Part of a small language model's weights.
Size: 21 layers, width 384, 6 heads of 64, vocabulary 3071, 32.2M parameters.
Architecture: rotary positions, tied embeddings.
Training: 417M tokens, 6360 steps.
MLP neurons of a small language model. Each row is named by its layer, matrix (up: input weights) and neuron, and shows model dimensions 96-223. Each number is 50 + 10 x the weight over its row's rms, rounded and kept within 0 to 99.
After each neuron's rows, "fires in" lists the words (lower case) most often at its 100 highest values on Wikipedia text that the model never trained on.

L3.up770:38 50 42 44 65 23 55 42 61 41 51 56 42 64 47 59 69 41 52 43 43 60 30 55 56 41 41 42 56 49 45 42 52 51 35 76 64 58 40 61 43 39 49 38 45 57 37 43 44 55 61 26 58 52 18 51 38 62 46 65 44 30 53 56 36 53 77 52 32 49 39 57 59 41 51 46 56 40 49 46 53 38 43 46 48 62 35 59 46 37 41 58 47 65 53 42 62 58 50 49 46 53 56 47 52 42 38 42 75 46 46 34 35 38 57 76 56 58 64 32 64 55 46 46 54 58 61 60
fires in: "first", "made", "last", "finds", "carried"

L10.up597:38 37 57 56 56 51 39 44 63 50 46 48 42 64 50 45 64 42 44 45 40 48 51 47 61 38 58 55 47 49 60 53 49 64 50 75 40 57 50 66 32 37 53 46 32 33 56 53 52 51 42 28 58 55 45 57 54 31 55 73 62 45 54 73 56 67 59 37 44 52 45 40 46 53 35 44 48 61 42 49 59 54 31 41 57 62 50 51 53 53 65 62 41 46 60 46 51 58 51 35 43 60 61 60 41 49 30 52 60 44 37 52 48 52 29 52 66 42 54 42 63 55 60 61 66 50 39 48
fires in: "season", "division", "role", "relationship", "game", "marriage"

L3.up51:65 37 48 58 48 39 48 40 34 53 47 53 55 55 50 54 38 30 49 54 38 53 46 53 58 58 44 65 58 34 39 49 35 31 45 60 63 52 47 55 37 45 52 44 45 51 53 56 59 48 31 44 48 66 48 77 25 50 59 54 44 64 62 64 56 55 36 54 45 55 57 54 47 31 36 50 34 48 50 48 55 36 57 41 48 54 51 49 49 50 41 52 49 42 43 46 43 28 53 62 42 42 46 45 68 65 44 46 54 53 45 46 50 58 39 49 50 45 62 64 48 51 44 47 32 36 49 46
fires in: "may", "mayor", "taylor", "lafayette", "maynard"

L3.up641:49 49 61 26 64 35 63 44 39 60 46 69 38 49 51 50 56 48 39 34 33 44 45 50 47 58 51 43 42 39 59 42 59 35 51 48 51 53 55 49 51 37 62 37 53 52 45 43 58 45 60 60 54 42 43 55 40 61 62 66 41 51 72 49 46 49 45 44 30 49 47 74 56 32 52 58 54 36 42 50 55 32 57 53 45 37 39 85 64 40 37 60 44 67 37 45 49 37 48 55 30 43 48 39 55 49 57 51 43 45 39 57 60 50 63 42 42 42 51 39 48 49 50 47 51 49 55 75
fires in: "made", "awarded", "sold", "named", "given", "offered"

L5.up478:32 41 47 44 57 48 63 44 37 42 46 46 57 60 66 47 49 48 47 44 41 58 63 46 39 58 50 52 66 48 41 52 39 56 46 66 41 55 59 53 32 35 46 53 58 40 36 32 60 45 53 51 54 43 54 66 32 46 41 55 54 68 65 43 63 54 58 37 47 61 40 51 49 49 53 69 49 37 43 55 84 50 55 55 56 62 61 65 51 37 39 68 65 51 50 52 40 42 63 54 45 52 59 48 62 67 43 35 62 54 60 49 55 76 55 43 42 39 56 52 34 50 21 58 54 51 43 57
fires in: "a", "premiere", "unlimited", "vitaliy"

L3.up208:35 39 43 51 68 37 49 59 36 30 54 50 48 76 56 42 62 56 57 52 40 51 49 59 44 52 44 52 56 53 61 31 49 61 40 55 38 57 44 73 42 45 19 54 44 52 44 55 55 64 38 51 66 57 44 44 43 53 53 41 45 52 52 54 49 55 54 56 40 51 53 60 53 56 29 66 56 61 59 45 42 45 45 31 49 63 46 55 58 42 30 58 51 52 54 54 56 45 52 52 51 70 46 48 40 57 41 40 53 45 54 62 35 51 51 45 74 47 41 49 35 51 51 64 50 43 58 72
fires in: "state", "all", "city", "municipal", "commercial", "most"

L10.up407:46 45 66 70 41 60 39 40 64 55 65 57 35 68 68 37 55 47 59 40 46 47 51 49 66 44 53 53 70 59 52 45 58 45 51 44 46 58 55 43 57 53 38 45 49 48 47 56 35 40 53 57 49 61 28 49 66 33 45 33 54 60 49 44 62 54 47 53 42 46 56 52 51 39 46 56 63 60 59 72 62 53 42 60 62 53 64 49 45 45 46 57 53 76 58 47 46 41 35 65 62 44 54 42 44 56 45 54 48 61 62 38 61 47 44 39 64 52 44 38 45 51 47 51 52 61 33 59
fires in: "television", "football", "radio", "film", "awards"

L4.up1009:50 31 45 38 61 59 52 55 38 62 63 35 51 62 49 56 43 45 69 48 31 42 41 60 49 60 34 51 61 63 36 45 53 59 55 48 46 57 39 59 58 59 24 64 53 46 43 47 48 59 49 45 57 56 31 51 51 55 65 53 65 57 51 53 43 74 45 39 47 57 48 41 57 44 56 58 50 62 55 37 48 54 58 49 60 51 35 46 52 49 37 55 46 35 61 39 72 53 39 46 53 52 48 58 57 50 47 52 47 61 42 61 68 40 71 38 52 64 43 46 53 50 63 38 62 35 52 59
fires in: "period", "year", "according", "due", "response", "resulting"

L3.up890:53 46 44 43 48 62 51 44 43 43 45 41 57 59 58 27 64 63 70 36 51 46 58 50 40 55 33 58 56 55 52 50 54 46 48 61 42 47 37 50 44 44 67 41 39 52 41 42 52 46 55 41 61 40 44 46 42 53 46 55 57 51 44 50 48 44 76 43 65 45 56 47 45 52 40 55 44 70 52 37 65 56 56 51 41 45 60 62 45 44 53 70 68 65 52 40 54 46 44 60 43 46 48 52 54 47 36 68 51 45 46 57 48 60 53 57 45 36 44 50 55 47 52 54 58 37 44 43
fires in: "army", "palace", "council", "institute", "bishop"

L5.up773:52 33 42 31 56 47 37 47 42 67 56 42 53 59 58 34 47 63 46 55 53 45 51 60 52 52 49 40 52 65 39 31 28 40 54 61 65 41 49 58 45 57 41 52 51 54 57 51 43 36 37 58 55 52 63 34 52 51 43 63 53 44 55 59 44 46 50 43 53 56 68 42 56 49 57 46 27 57 73 45 60 52 52 52 47 48 40 47 44 45 52 34 63 37 36 50 61 44 56 49 45 47 32 35 81 40 60 55 52 49 41 57 53 47 58 38 58 32 66 47 51 54 64 46 60 46 60 60
fires in: "as", "nawab", "instead", "qaboun", "below", "above"

L4.up1102:43 50 59 48 51 51 34 42 55 48 46 57 50 38 41 33 39 51 46 38 41 46 39 54 78 63 45 36 43 36 52 52 49 45 72 52 40 60 39 58 45 59 48 63 34 58 41 43 50 26 45 56 64 42 50 38 46 54 52 75 52 67 73 64 71 64 52 52 57 59 50 47 55 44 31 60 45 50 44 38 55 52 37 41 31 49 40 51 53 50 58 56 45 65 27 49 47 30 57 45 44 50 45 42 51 72 44 70 49 42 29 57 60 53 54 42 52 44 55 36 55 54 58 50 38 39 40 65
fires in: "upon", "isbn", "propaganda", "jpn", "cpne", "province"

L3.up538:34 47 54 58 42 61 55 50 50 42 44 52 55 59 54 47 52 49 49 50 35 50 51 67 39 68 35 66 54 59 56 57 53 55 42 59 23 50 40 67 53 49 57 54 50 39 49 43 39 67 46 39 54 42 34 34 47 55 41 45 63 57 56 44 50 44 56 37 56 57 62 31 58 63 52 63 59 52 65 52 48 57 43 33 60 43 56 45 39 41 39 48 57 31 43 42 39 39 43 44 43 55 41 61 42 82 48 57 63 58 60 51 48 45 48 48 69 61 38 51 34 54 47 48 39 48 33 41
fires in: "it", "municipal", "relationship", "item", "trail", "bermuda"

L3.up1133:52 39 45 61 57 56 53 47 64 36 44 60 46 57 53 43 31 38 62 36 36 44 40 40 67 52 49 48 65 47 47 42 37 37 55 62 37 55 60 52 58 53 55 57 24 41 61 41 49 53 36 43 46 34 43 39 50 47 67 66 67 39 59 57 50 66 69 61 54 59 55 38 42 34 68 61 62 59 37 56 43 35 55 50 61 44 44 46 58 58 56 51 39 67 45 54 50 50 45 49 44 60 81 44 54 48 49 38 44 56 48 34 53 42 65 60 37 39 47 49 57 62 53 61 59 65 48 75
fires in: "on", "announced", "stated", "of"

L4.up700:38 36 49 50 59 61 53 49 42 40 38 51 47 46 60 29 43 68 37 60 55 51 43 51 51 36 58 55 43 70 57 51 73 36 66 61 41 35 38 58 52 60 49 47 26 55 39 59 43 33 60 37 43 41 56 59 49 60 45 68 42 44 70 32 66 61 53 48 45 61 58 47 47 61 29 52 61 67 31 46 67 25 52 46 49 28 47 40 60 48 47 49 60 57 40 52 43 51 57 60 41 60 59 49 46 53 47 66 41 53 44 52 45 61 44 61 35 49 23 57 51 58 47 61 44 36 45 58
fires in: "following", "edwards", "records", "published", "list", "edward"

L5.up1059:58 44 35 43 53 53 55 58 46 48 48 74 61 53 59 43 57 66 42 47 46 39 49 56 31 64 37 61 36 59 61 55 64 58 47 54 38 40 48 35 50 55 35 44 56 34 37 46 71 40 52 46 77 51 26 59 38 52 49 50 40 48 47 42 55 51 59 60 56 46 51 61 55 21 47 51 49 61 49 48 55 48 37 25 59 44 53 63 43 41 42 67 42 55 46 40 67 53 47 58 49 55 41 33 43 59 40 58 49 64 40 56 48 54 56 50 53 66 44 38 40 47 45 56 68 47 42 54
fires in: "with", "s", "male", "group", "band", "moore"

L15.up414:54 57 43 33 63 59 52 66 37 45 53 42 45 35 43 47 55 51 72 40 54 63 65 41 45 53 54 49 48 49 39 41 48 34 46 59 51 58 42 45 44 62 36 62 47 55 43 55 46 42 49 43 56 45 58 68 52 52 31 59 43 49 50 49 48 51 63 58 63 39 76 67 55 47 25 59 57 57 52 56 50 45 52 53 65 64 47 57 53 49 43 53 65 41 64 76 50 52 51 52 60 48 69 54 58 53 45 47 51 53 51 53 53 61 67 56 50 49 52 30 57 54 57 47 42 45 43 41
fires in: "an", "anthony"

L4.up78:35 49 49 61 44 21 47 48 49 34 61 42 39 80 56 57 59 49 70 31 35 49 47 48 46 79 47 35 57 69 53 41 62 53 53 44 48 66 54 46 57 25 44 53 41 60 35 44 36 45 45 56 59 56 60 63 44 48 42 35 58 55 51 55 56 37 68 48 52 53 41 72 57 59 56 53 61 47 68 55 48 53 40 60 58 49 37 53 45 50 44 64 69 57 43 54 43 44 52 49 49 58 55 75 53 49 38 62 46 75 61 47 38 54 46 73 45 49 62 33 63 46 54 66 59 32 52 52
fires in: "later", "madonna", "of", "she", "several"

L5.up944:51 32 52 45 63 50 37 47 56 34 57 41 74 76 50 43 49 57 43 23 49 44 52 66 55 46 49 39 54 65 32 31 58 49 58 54 47 51 46 50 51 47 49 57 49 60 66 57 47 53 56 38 57 60 29 46 41 68 44 63 43 59 44 56 60 54 66 55 61 53 39 51 49 58 28 49 50 46 56 43 49 37 35 57 73 44 44 48 51 43 45 61 40 51 55 60 51 44 53 36 63 68 48 62 51 48 45 54 46 44 50 53 50 50 48 63 43 65 60 31 62 59 59 62 50 35 48 58
fires in: "competition", "century", "division", "election", "world", "eventually"

L3.up482:50 34 57 59 52 55 51 41 48 61 59 45 53 49 51 73 40 65 55 50 47 58 38 68 53 45 55 60 53 58 59 55 47 61 49 57 44 47 41 72 57 36 30 51 38 46 39 56 49 52 34 36 68 60 51 67 54 57 53 46 46 30 57 49 48 51 35 49 61 46 54 51 46 27 51 43 67 56 64 39 46 62 26 58 63 37 42 46 39 45 54 51 60 44 42 41 50 44 44 34 42 58 51 61 56 50 42 49 56 43 56 40 52 56 42 33 63 62 50 41 55 67 69 62 43 56 41 38
fires in: "career", "year", "decided", "decision", "been", "well"